Weights of a small transformer language model: width 512.
MLP neurons of a small language model. Each row is named by its layer, matrix (gate and up: input weights; down: output weights) and neuron, and shows model dimensions 0-255. Each number is 500 + 50 x the weight over its row's rms, rounded and kept within 0 to 999. Numbers have three digits each. A neuron's up and down rows have the sign that makes its largest values positive.
After each neuron's rows, "raises" lists the tokens whose logits its output raises most directly, leaving later layers aside.

L9.gate418:507500534607380503496430455479380443502478514514506480545405527515454570456501534490480461588509524497456498541615522553567460426476441406430550487365503416572422511547547524449406564447548535575497469437463510522529579468467543575579445531492602442449500524605457627626477480559570427519557524519397488509544509451516505607487554459461478555569481532420465554532556517511442494416499612487457479476483480472553498487601431398504474532594526467464423411486449551476509514470391468589440414524427512518483435447552501564463454515538439502469604486492490474514486568459490530554514413496447490490480480502513509509454510520546499466453422552417432504372470489560423490507478446450523507536443385447497488524461466538549518503529527544567452548491491468576471493582511524
L9.up418:548498548549513485545474513512529433474460489442465437533628554498418564484435492398547409521475520480493480593448502397543534512456424497532449493572507403603495499432508436553515529497520479463529441503416565487544459407493475568515522494538455442487405474440528440477565521587416603482457558532534523532499460520486554530515481478560507552482454480380425554565477574493422550540462390506523452569531483451481555464401591489552542526618604622392474578506465524537504444463528493548496456469461465527627505487502495530555509448491528443489453551510586549489492524544540486484473456505461471469524505465510469543423611436511374443520471568432561516565486434467494479484523504459497546462520521453463489441547513506508499488445456407580453588543452559423556484429446468
L9.down418:527492396491460552517455517410425572531480556504488512436499449559512509482485500619438478489523545574566536453524476462544487446484488515485522580401444511543540495535565557465437435483537549427532537419546458458523513582509476509529490463465460505432579602466503558542445447498537599490482400448433512572485484563519468472529534518526513429457542445513515434408472536559555472477507552542546485487524488479400412510561450523518476391458515366442501526481597465409471623526472572447399549410469538457475544491394492435547516480504467523499530443617456532537537542604442490476558602499485534519445550530422504486518489564436642484478523523503535404539433486469469522507482503508553473473544481556375507510482522528507433488534511622467509472494503513647461485483447493
raises: "ans.", "el.", " season.", "le.", "it."

L9.gate172:471386562388453423514464450524512591416385425509422524508564470511645405483487531489443394479446507573487493560447493484501548468527519528537502427545425430448426542538504516543525555527502495535491512491484466406545413431410489505605424487405526542587486519443396561472504552528595579553439525469491599513440451544426428477491480498518513550474503611510466527465522507588475502501485530506495523449448521491476501564462371559474545592532545513429590579507499507515509538594558455539450521545444431481448446490474448539494503504418448433514518330465591547601496538518525466443516435530494546558525493400482590438514579497509426508460533507508480555574579465444574508515378564434481545550504525537507529565480548559570514534489508490430545505536457470475446470485487395
L9.up172:480533466476522538397532444522550537525474548401535439507486454446561657527460480593564571501465536530535534467482493489555570489448475404515521475469496525542470461504431575483453475477533563478447414513416481479563517508480516541510526504534446629536470564542478508587576577576498444516456471534564488461504503530493488555493463527526417492417497515545465452428544427555488575432601530505431481495431506447431516537503489436501509513464489452504457449549494513517457424563550396499574550547588490440508499487369505449593530645507589396416486537541550478562551450535505477600432545462480534477549486545438432380544420495574464520525512560385497449464520540507463557412446596445562465553575505438606460451482459489560567515593517371385556541505538501462464538547476444
L9.down172:431459563469490523407470387522561475519501586478465517534563475479577466501448503477448488461532484524538536535473452461575521437499493429464489400624484502476484489459509461534545495511478443475547461485446488485491350501526461549527483520479476527455547483450427438528541525555515512419418489540424500465538490434454502473562493493456510472455564554490481534571434438500477483480495473452488497504562513577526524418407517533455413509446402454531461534540491528464541534553557512468570508552572523519454447491462498515586541456472509481507515482482535493584509477531597520541429456508489539554556616497529517513513577468483567560511510642443556442564578558437592489505386497516544369484439460549525556548531479485524491457540523590420544458564451547439575524504542437
raises: "ly ", "ly.", "ously", "ly", "ably"

L9.gate1235:475519484557611468501497514492494433518565481491497444505402426485496496538453493451498415553448412535535478503454421534559600410464510497528494434534433548459466483528465470581476512475473576496586558475528519525586475471453499570551454463559469473471487523477508465505458546505435541459477521510560502498626455601552597619414508520453519532546468455435553495586405427498553491579585494533469429475495443479564419473475501575601578508476471539587508555556422556556503454438475418415444557555500447447459478451416424493520487495496545541525443487395539536529488489493478460497550511507491528492448527506560473502499523495427569427490458484505456529520479493533516557478486473500459525485498603574604484509412422460595414508432552532409535559606358551657446555492490369
L9.up1235:526479522488578501487511482559554473532520541370488536461529472443442476487557546439607411502460431493354565426557484531464581529530576465582464479439510552511471501560464442545539500512433490456486518549503493444623507459507506542496503468462454508478492533453493530548430463614504462505542507440541599581573599492585466448552562486496419540431538538463513502491487446526570476561523450579477610457510388543608476566536520542524534474466597510438480594588482483543525420439464532422379519480507475568529543457446511518491489503456505536554541548419519482513532493532477497512579483546570472528447567509501508470503518470418538456517408543451481432503443621460560518458516497409492605516488502519460514464483538526554465434502526499530584525527546523553556577434565524
L9.down1235:514464489482513440504477499527538554432490502466548442485464479496485495500553541449354446541309485594486457503457465513492541455490560498540553420533513429461447439547510465505554562513542491536523507481515569671585549435526487516526460403567491533447537486480459447474436572433434566479424535510493434489566460538461582513437457455479504491589509480490528551556443464510506501501583518482449521455532426484482502514471509512535622520439472488592458500570420605522528465493459397500506492563458513430463444440546476386453495459520479499548520507384451505525561485555397433468491485416561542395435564529554460450461559468468603427475584484479487494493499464502457528436464514446471401463456474492496465548439444522560412540463554451481517606488434517598456546444486469
raises: "ff", "tt", "ban", "ver", "be"

L9.gate1215:465497463494470502504436489444529443533565510502417487475506571533496534563408494431518447446518490448555531466520473509457501543433481489498601478473508539416497482556525562563548394526475472523530582482471506448489476552466542515421544474544452511532522429513521567402485595573428458509514524525401507462529412479546470490516520494517498549563511587513491453424461517494536457446581546479498471472515577530527470556450532538485503494561504509383473444540496470491510522490513565545514496495511555480493474435496507539514510513514575517468524467363524459493451450508480531436547454512533435498460625426400446448512487467635505569499462499460422423512523461473500432580435532487390514542450622520435376335512522522515581518425508490547561505583472495542495518434531549
L9.up1215:516550474496435511558484457487541545519506504472485543429546517432495511474528503446551553539455502596530523582493528434396476425474563457541627395479488483455436503566496504548573522513477598424410563458398572543509495506455601382409508528477493435516496585504567604450446478486495589427549473496508546458454397531527563453411492479494499532478454427476523460469487537481594475510608430456477564510497585498502563606433398487465580437468518501366525473487496507496501503467548456450463535384553489556528435511513524491519536593513449520395518450404513486554593547464512529484559389498503507431461509503397467443478512471589504505515501474547474487399431455444476501533437532478461473485477563482495458463577632552524542538426564519523546476492481517406536491484550520
L9.down1215:538524421439439566537494516611543508467485414443451481565520520536477472595513486523514471575463573475498548504569543488473509491517426429482545480503482553495406424549582497576407533501497430409388519480475519496519490539471483394463477508489494502505477472492563588425545500439513530455445480538538522526534376512477431523540484530515498591432644513581547463596487544492496506443518415478482521513446596482533521460419450460519512546536483561546504425502483528580490478445450484596476483443508474508442484516499475505450574577480477497478546440377530558490574514546466517519549433479516447499550581446509509453499545509553434510439536410590347527466470468441582492539435448509462529546456448467486402489463515537550559601377606506373506545482403491545541476533494496
raises: "ly.", "ly", "let", "le", "ift"

L9.gate823:494523494429504488534632483430490480540494539525450436460462569511538547518476538461476556532535459536525475465508466491476544453501440370478443474545470416509532540475514512559511544566550613523485520590441461493499493471393531498467530478486472481457419492519480518435534529471575405502480473543530484523539494407518637544443518484508457454460437608509508563499525476517518565560500519498485537509563477547509505388496496578489538439539519510435525523606536483588450497510525537447473450487529532491504466498531489447490636463464414494498483517491496436420365415484570533468532549543515526456481368449467494404397518491550468475501590534498455543497410551574534501437465436544566545463467558502436473479523531539467441453472569526410368565504562507513441524446487547
L9.up823:517581558440496589432515435522522410619463502483476415439520502496439544535513582506549538538450489557469550521477543431503575497614548522540515452501517472500452468485498497481532556532543557574487530466502501459496472486462481492485513511533505506487427489537513441530516556517482449474450433487475533550587492451580492559510539505477479506520549549423483549474506408480524437471353484492437462496496449600552502421502444543514495456577487578473538576603526550429505472550533514493604414555564552448458541554534525505499478499450475499512520594453569463490482444460608536535417465504470606560467412464520479338396529520488537493461468481554495481433559537501459559480519446440542454538442484491493476444560574534585452476436585522449460533493546420636444493500495470
L9.down823:533583481422522568501478495418565480540469615535445459512548475510511478556460514481523537533487426479431564498450550502384485450454484485569544483563520453538597583394473471553586491558540543546500452540500451514576545498563485429502473549570454561540399443495504474483514591553501515470458454544510539569474433481567591500519514538493421460539577536508548571558570402420516538435479471483487568554597438609477418421464562571507527422561479539487459534501482526613414497619524483467507505528497446489558423483585483551483575481456467514577462507508471512512468493481534476551544493499620517519521404440483499397480521443389479427480492560551545534490473442476453632412541461552527522506508530498503506491545550507567510516481611573420528519515569387512438504460450520
raises: "ff", "ith", "ver", "hend", "ising"

L5.gate874:443453483444553555513503485542528568509442536536470610538493514502474571513433378462453454535437479443486427470530541479388675558566479469415498548529506468502351506546529543457497545402431526495454368529467487562376544520486461533477623422458514502474516604481582432486545528498504490448441527493469472510573474456506435604475551554481493460507477420602459459486602399469440531467533449572456522511476501520424477508493434531448506486559537480445527465378575544521518553460499471499515470490457524530473486409543443507512567520577500425470492503530488451479647544548614447434501512546551523503493477422529481507612508487508572499440477417418459465525559491443390449493518594464508407467498549424512430484533505523556482561488574508476567480477503490509447545541461495
L5.up874:468448523411527489517522485562500539599543410578533586515556540509416423359480520518427490547544505473499471434436532490521507455533595565430464523478436533378453484544387552415431469524445445575487533435447495516482483529509521529458534515435507482527505549459446507590482437509500563517446453540438458423566486521569479506505520541573495575494450412546474471445465587575544539483536447448522568552503513522506499485534502429558496509459487535448556485444515552551456542523551417494518542584527457482477493498529450480440544438548548543575438533469427475530479521477489495505507539481532496521488545327567469534549501501598564477526485518424518478416492461481463524518450526376477465473522515471660522590528445492502583390563526480559518541527546494498537547587522462
L5.down874:509564583482545500541531434399522507537465524550507489505596524516504482533558592483513459496512482448453462545405524485512553555493553474464521502395489543445583522543506544515630486498437571487402581473478494534404512529433428484516552549443528524535433501485485604541534516467418469443553547563435474512471523503454491546501454481452412506566368531442465412528516490533508512475493507434534535534432476434526464419464482545428494527510536546450466551531497502446534444516618589494597522498576470433514477563409532514560503475518554502577374526394493537494508415574455484557452454487488534518507498535422560496494534510466586504472519533521454450468520477507447635456449584534439568464563417608504505523546445557506586469551496530425521555448474436503517523477482473
raises: "ly", "ly ", "ly.", "don", "ies"

L7.gate624:418508478453528483443463526490431604556521457523456500518564459497485563561424514498476456480486409499568525489536540431455448483441608434512481540465389555478443450549492466580515433525443520440506476459496461437516546533522455534462492511485455490610488577572485572527471433556510470489561538453398395508409574510497477474523459499447510492439486455392511414498507590480562535476557480431532434494465518511567531483518493453501496547481541551549568543486479476470556546601547515450421578552567506541467446507427506569527599449458414484387457546512451564601482540489560464522435645527527585451449436564504565479496488472519528489584471523407565408540541521450562484498516513495384591544465501536567462591533470556556533553507498438382540496487435411525492610519437466
L7.up624:494480581490493419453510472452466468499455538452482502568473477495466487519536482511460432511416456470505422453549476520452513494406587444638483478525465519401493535524553534499502345544475536424422536516442419421473415498438487514449450528446483592540539500483544555496512449452583508494353585464492462471464487468568488548479575434427503483542432556540403451522499550490570499564496523510544444437472536490511552550458454498463519510378508502556526446540425501510519543557512438483520462507541426498452522483450493633546555515505422593544474532495488557593504432370585448447541505499560457485493495444434542369554495500480504566517456516456446491374479417465537500625534524585433510524549469518579650587549474597627452523515424473565436535558504431595507519565442483
L7.down624:488552452501515444471511466547513563506489452504517499486520500489492459453442387511536505444549472430533520555478487463418492543560497571469465469503455636491439469515557504489486559522489432513423513497546506390459505377417511523459451541429541460511536499527412489450579355448489565585447566541438432406498486451438397492510476495468497491559536548482416463491477523530545448548574547513465539461473471444499454524574464512496548533450463500503565524457386482514566545449525549508529438508489407546531514545506485569559500580449566573519460486402582547596561496582544417588457470522583527450558520448535579499539582559522532489559572552452442480467458470526533490465570489556407486480532336503480491510549524577458558480417491569441501500572502509577504471485473534
raises: "ly", "ly.", "ness", "ly ", "ness."

L9.gate373:522489505459514493522536421523515407370524501492572598461504521506495483460492494463474551549439504537510500525445517497498599465554424443534547526554545499538466462425465577424438484457544499524525605499508493514544499455470513506507456623533526466518481456538595505483530553521407569486441499424494556508427491398486469461470523432478508520528547485574464531400391601441478430534448487505539521493400558483444459554535452616504503491461497472538509453496537483536503494557490574525487530549577487490481611486459525459505431607513532481582522529519515454397603545542505509536610509429481468573404562484586587454500479532505508481490554476511558469551552489554512493571477561470484490407488476481398495465472552460493482480570517580533510484341459454416497480423466433
L9.up373:495484504534515440483480448513549432499444537524498521472482541484606502543470516505541553453480471475585435546567478517449448545551618594458528490517552447445458424437491584496526463461649542433423453499493547468431443451574482582464506592607397524546489469510576483501536557533496469457473494510520575517498525441474536543457483498464527484507562518524497580533499466571516515550450479463448505486472524579463482562503538434529524473481532520553484475507577560427498470409457522509556451464580479448519443453511506457540552462451518480489393601465480416567513523463431579478529573499511467494474496534420527528494484459437552456470481542488543436467495592511460518526483528492523552487507536639439469446449429457456548402599476538449362550526514513455503497573440501
L9.down373:515464479492491527535568477499491488441511572484471450508564526539586548527513550472441487507528513449560496550539520421452610498487433493541402477473607426513475533485508587589451492434532535464443495571519569508541469418493492517522483619560429425505518425486509544477482544457482371500487494493495560554497489555468548485497486528452562500393514503540498463384458543402416488525496432440517506430505503568478482460441546423615574467503506537544492485499515563425464542470394545498511462522542433439501436564521382472519553546525525417532554532507560388618462486483518561428550522550475495511467443477465478530496510466508486436492539489573593504457497488529455548574467507523663490476482541611451459490407460457430419502525498508464383505397501514464449421643508411
raises: " companies", " company", " firm", " sides", " country"